MLP neurons of a small language model. Each row is named by its layer, matrix (up: input weights; down: output weights) and neuron, and shows model dimensions 80-207. Each number is 128 + 32 x the weight over its row's rms, rounded and kept within 0 to 255. Numbers have three digits each.
After each neuron's rows, "fires after" lists the tokens most often just before its 100 highest values on Wikipedia text that the model never trained on; "fires before" lists the tokens most often just after its 100 highest values on Wikipedia text that the model never trained on.

L9.up826:138114132173077138047145119165000124092081154085148106127167166123130183139130142087164175118135195085161177117137150094167145117140134140080124152100142082161112148182158204164090155120053081173123128110107075156113152121187129163139046121110115137122121110084121120177157098146114150086143086112109088117095135148113128124171043128124153127087105159092090139143068132058099137126112
L9.down826:135189125113112168162083134166208093103146095163077156119125115145149080160116139109176120179157142123138149146117063084124144160111124098110178071096109223090178101127192026102148121129175115129160123120101103128135170123118150134100160148151126122141133100127133130117116139079129122135140144126091105126118105192111144092169165118076137100139207127116074100133170119136165165190155
fires after: " ", ","
fires before: "9", " ", "1"

L9.up623:160105114178137093098203098090117129180150102121145106159121153138121162061146077138171110131204118121127113093134141114082141119142123112197113100127163075155140130156113114175133147136060123096111139091145160110134092126120137133134124115125164142125144137105151167115137113132164126127090069112139134055086157091152166144142045149132169125129093165118108138152161150153132137193161
L9.down623:101099150116124101154096140148116149152137195101124148169108157069113175152071135159114119129165160143141135115145117115127135105140160123117064030088082163100184150166171070144106132155115131125106144067145109106116088142108059088146134076103162150175160177102156156157144196138156148135159093129205195128155111113141100077116146138141126094163144104107105050117146185107154176114079
fires after: "2", ",", " ", " May"
fires before: "1", "0", "2"

L10.up433:172103141193186203097133104137146144127098106086135106135105156137105165093162058143111124114066122116113125114157083097089135135151133131165180093178095128097103125118073151163159115138053170121134181087099138127143103068182188189100167155134148190152121193191095100100082136135203166109134083162138055088160127125161171135148106125192097129114116130133120158108089118128121160106068
L10.down433:100144152142118160108125132144115146118133136128099162131144175192109147104140102107090133112104153116173088101132122127134095170150118128130120106119150131141068124180130113110120089117066123114121128155134136100103108111135110247121127119112113153134111099139153111114177116148140132108148096176130098106153120110136089156151101145150138173130120131114255109127120105143171198097113
fires after: "==", " ", " ==", "2", "\n"
fires before: "\n", "-", "9", "==="

L7.up1021:163143128197188102109182154117155143127156087120105099122087149107148116124108149145090144096187183170130137132168132117154142089104138146132142161067137164099151061125135088138159142086111138117105148091159102117122178119096127140073085161131108156164136174177101098143059134178150139111103101151146092141206130061034075146152120123116134181131138143124106139129127113167131105142112
L7.down1021:087117120126094141096105153142191177179178167140153128154176207132172150106127146100189190089097126132101107094099147118156110115100137158195175111141131042143134131138151160079134123151114149110166147132150112094160104147136102126207130160185093128163083130152103122088103098106140153094138140087107093153130137163148154095140037084115079108164125146113152078087102138122124107109092
fires after: "1", "2", "|", "9", "4"
fires before: " |", "9", "0", "8", "7", "1"

L9.up586:145090110136151160149192078148102153142117092089114100094171110168092150045130088061142099079159134137149103119120101119132149157205161101129128138099115146201143134178112125127103150159085121133125121181086155162140114075095125151140212132138139090056167138122077187129081100139179131102103109135106146156109121106044178124124064126206112190118102127116093078125156117110141138160158
L9.down586:061167068151149063135095133075137036159119144168081135129114137018125090141124105122144168136135124140156101100138167110093117060099136118117095051127106136123146148100131146115098111118121147072155219106144158106133096115121141109111116060152149147161143135096134151166130128059127108111130144094118107102153126145129105134202132166080139127162116109188129133132145164133106086113120
fires after: "9", " ", "0", "2", "1"
fires before: "9", "0", "1", "8", "3"

L9.up131:146145160147184124098143166180102197162122121092102084141149108144147144116171072117103107110158157113147096130114097071090152170162163138170228092138125122103123095100122095127151026110031138140144159145135126117153160107144140220086148122139112151126158178104121091086101119109124121074135086104155127086097109171087060153132150106178141171119126152072139117119175133119070218137088
L9.down131:126115105124118149126124150141126132092124126125117135134151145137139107104120133157126134129119134132121102114131113131131147148128105117121125116130126126140134144183125108134124121133098122139131144120111119127125145111125104233138147118121131129103114133153131139110117117105138130103112120128148120138115135137144129165096115127124132155101110137113255136137128126119132172116126
fires after: "==", " ==", "."
fires before: "\n", "The", "In", "-", "==="

L11.up686:148116094152136133073186143089115123151144111134155145174134148160149204121130069096194133111190085077114173151134122157125160144044103107165172097067164095158123132120143107109142106137098097053104056091118152105173111108086163134110104133114167164100132159180178121125128162116184178080088055143185176076139142131136136133071168154107146178137137130131108138124111104140165165113190
L11.down686:149110113149144115125065117144098146120130130197146166105052169148131137145081153177137098107133091163145135143093139120087134198064160116139055093180145116092131113181156107143147068132075114122073078123073090138079102179096143116134147081125169150106132171130097130087104085132145066089101106131151095093114168130125113118139131170115088064100138118108116106121160135126104162107161
fires after: "2", "e", " De", "E"
fires before: "0", "1", "2"

L11.up408:088148141144185151072183154133132134101157115137127145116118100131112189084149133107125149122204130137113147112189118098118144092130143127180099089132210149134151156181161125115064124109106149083086110143146191106167149096118128129151057119103158180138078135092156157115127138080116152081112064142075125133083128138123188189175059131173178149130105065113116122108131144148132178138140
L11.down408:070123133190142107180103121129094108169136102087097106121120117093153147189173024140097093191105139175169142190177113135130133113072110138128092093113149151115199099100148079065133114125138110124142185098104106167113151118149118138146121170087146132160139148153146101074193148183114130118122159133174168122109182112120137110140103144129114074097156162108147135098149175140157110113170
fires after: " the", "2"
fires before: "2", "1", "0"

L10.up46:145151118126073150116115143156137184102134175060133148160156138166163111129142125131184123146100150088108112082126109101087143093102124118108160105097124141189107175205110174078114112137096096176087094156111135131103144104164165163197135088109133152082076124133148112127157152124130103079117126162125095169082143177098174123091102112107158116117121094052102201137084116105097168101092
L10.down46:156107111155133128151104140182157119164106124088139181119159133146139131172106110075169097112160129233118071121089092156110118140107136152116116122081080150139171111215126164105133146120141117120079113121117164135102088111080157067168109097128060165128150118107122116168133115116123091158190114118174116179111138127098158137132180087071134085140136143055081153156123129158120080095151
fires after: " |", " "
fires before: "|", "1", "\n", "3", "2", "4"

L7.up1013:105138110083122145117164154111123134131200075169145132152097138093149138129122047077110162093155142071166147163184173114188119123128069161003140146145155151131142088081120123185140137114083113160196177094103098124138134158080128133098094156115135148143109128094152135190155105123139118117172155105110155122121100188168083114152118167164123180078088148134117072162136156100120147196159
L7.down1013:144130133140145124130111123081185141152133124122143167118099096119090236122156126066191141098159124124155151111140097136130136191109082105142143113168150136166107097127115129138107157146106134097169174138121111118140148171108153068114111140176137094099128124095077123142130131179176103122124135164156139117151142123173112107148185116148145138074156185150083141194182106123097106115176
fires after: "|", " |", " was"
fires before: " |", " in", ".", ":"

L7.up554:121101095194159100088130119146166142193148112106076148110055145115125096084165106139113156203123103074103144160138092129073102103132156119141123140115115077136126118069135151171150161144092158128109078106152134099134147125118106154127135153110137132112126146181159142119114157168175111096143096138099206087135131141091147194156142132110159194144136143093103113152080099164153121149123
L7.down554:164046142130105145107141109099159142133116131109101120109172174180141141074108124157155086027151102155147093069107100111182149170139112168142133140132146084109097126108129147179137078164141085150098086155137062139076176080150138175127093112124130157105172139074096082100142140158107168115127113159169107156079154129203140143105088144153157111144125169163158132158148151119113222096051
fires after: " (", "^{("
fires before: "0", "9", ")", "8", "3", "l"

L11.up106:152096123085174075084155097163111115091119162133112097142163169165125128117137121106138145144143133096128141169120158098150171053105172110075125110112103143187127132114145179144140109122073128097134114079168104170187118131062087187136136154138118152129136173169109146121135153124148196174151101127167132117079083080132077168109079083161097116110120000107116152167237170123127157116154
L11.down106:135136126172121143174114132120070106120131123113106106156106104165136135146143109148177051124122168152116114111101078141109151098163114104104178134154106110074141207124078075167125145174144128148115115165032108078101151131095111146142121103120125052123119169119100133156146118107119042054180128150101152091146104130111168137193155158128123150157104145140066133166061135111146118104110
fires after: "0", "|", "2", " |", "Chapter", "1"
fires before: "1", "9", "8", "2"

L9.up464:118190153116162053058182140113105128165171103184125093148057103153161181118180098076120144130151132115173176139167170074130076082096172115128111164104150097178109107138170145188175117090053091104134191120159176106112158159176136163084060140074152122152149143172111155123110115142095193092149083108122129112074136159137111111153118141117133106164083134127120068153173180150124132168139
L9.down464:099099068145145191112110118130172160198133189156115090124205152157136121095097111092106121079143148189113123131086145146136098192135076090108083155103144122067131168084116103092162124108090142163146155079105158133094105119177107065090115114142135120159176117049172146098177087126103134127167147137124157148086102119078146116162151121081091128142125143128125105178117172204164110165088
fires after: "\n", "|", " ", " |", "-"
fires before: " ", "2", "1", " |"

L10.up633:117123095084198154108150138191132160108138116162139120116111095145125185105184126134098118139107102066122090121150136152152151118132135120127204096095096096159110093143123151120108130082098130103146103187116172103214173111122153178139148179142092138107109126170119153116121181114118131097110105114168117072133108161141174152098069125211116144103132124145148176102109105082141180125110
L10.down633:151147128154148131098124132126106130104092167122139095119112146131126123115133134142143114129122120138126066121125112134164126127135129128109149100146125128090078119136134122123113127120087113118161131131126148117132122125142126255138148106135121102130137124147138115120164119108111118131119129150132139135123131148112136141134139114104122151129097134144255147130103126129107225147136
fires after: "==", "\n", "===", " =="
fires before: "\n", "-", "===", " ", "The"

L7.up535:108204156093133113130128139143052177131167104123143141136090124155134174130133156086135159142190127137144154125150049112096110110150154103139112130054146142145123100110147171097133106089060110117172139069099121128137177169077124110107087211122124125096153142126115137143151130110129144051078097098092175143127134161104076161126123103171135152128118066134111097113113128127147124193133
L7.down535:138117160163110087153097119136169160109126149087068145102174096169133136128104133129100109107116162158093129092089089153060115073117103129112120104175064114100137189175133131045132148147146174125098068065132109131099097138125105144137149061197081110114149091126143101105127118127099117144160124115133187149095136118077178112065131083144099099064145111085121204105199103205122108151152
fires after: "|", " ", "–", "-"
fires before: "1", "2", "9", "7", " |", "5"

L10.up792:118123113208110198084173156119111145135107147112108117130190146145182152135140085144144058165108135150118135121113132139154133148190128078083165172166030112107109097148141125122136115133130084164092133125068117119165068134117185179072197109108086179136147162163117139135122146126129134074130119096117041107138105147145228188087154132115152126119126171104094139124167168129099176148126
L10.down792:080128172166100129087103104053115109114177141135156136130163160131078182181092063158148126152146171135193132123157128143104118185121119128133129111125140102123114191095138165157144151131141189139082138162160171133149151145127167082107132107146114084143142125137037065114145113096126076124169112125135158110173167100128088146139099156154153080172083145177173111144140122066083108105053
fires after: "4", "0", "1", "2", "5", "8"
fires before: " ", " to", "0", ",", "7"

L11.up950:135126051120135110110121131132122098086106179176120119117163203130111152103129100126174074112072152138161126138121130095063110136156166088090141055115081125156130125188074121138139076157128113156122161142111154095116153079120211117083146190157120135106123130104132160180116111162128111096098117082123139119109138179105138152135118148121180155123140145130105089102100129164124146127116
L11.down950:142116183177064061152123133101124157086171129087150116190164127124069134073107131082087056146064103168130116090130120126166097099147112144209120107125077097127161148190110121111136108169168202156121121119095155102088179160139124102118162143141144094142163076130128103139113177152078136108118085098156167076205135162142132095141183102163095081091148142185084132111154133109105128128123
fires after: "1", " ", " |", "9", "–", "0"
fires before: "7", "8"

L7.up101:118087131069115118146179166174161167134166079154109160141146091104139205045156116116123077128143141155155123145141074101114132136162154138152119132060196103177131102121090134150078127143101055157101174170132182098118187104126183150132100213140133167128153130206063123140077106115164087051113158128106185133101122117098161140129141137140086125098072160091114095094100104093113151135122
L7.down101:126129121123105162121122164137140186154163140158183129111083146142119094148099233126148129101161136132179142145158111066121087083157183123200108091113103131148113096118094124172099156191139104114101131167128075128154083166203163134034148155134086129079152156114101107144126134109156137088074088152126166125153129122071139168106108111094104161135146121137122135130111058160068108041128
fires after: ",", "2", " ", " and", "0", "."
fires before: "2", "1", "0", "7", "9", "."

L11.up295:119120144135069127111149094177089091118112062156075100093210137141121168133144169116130126081170151109154184165082171068065112144067107136125146085099135164157122080181135112142154172155085099120082095110126147114142111085130138205132152150124156114121125067129194084128119121159120140159088125114105167160112124131142161158148126128059127163117108087203093125132118157172153146177146
L11.down295:107129173091147102151124139139106136141099160137135177185134077127087084169129085124148093094168177070157105150071111133191118104109160152162149107164096153110146185171163104096108088123152179139155107224132146131109124133116164135101129153108170134175155166105125139148113147113112086149080139063144084085157106166120126115184126176134106068062160148140140148096101094107109121203137
fires after: "–", " ", "0", "9", "\n"
fires before: "0", "1", "9", "2", "me"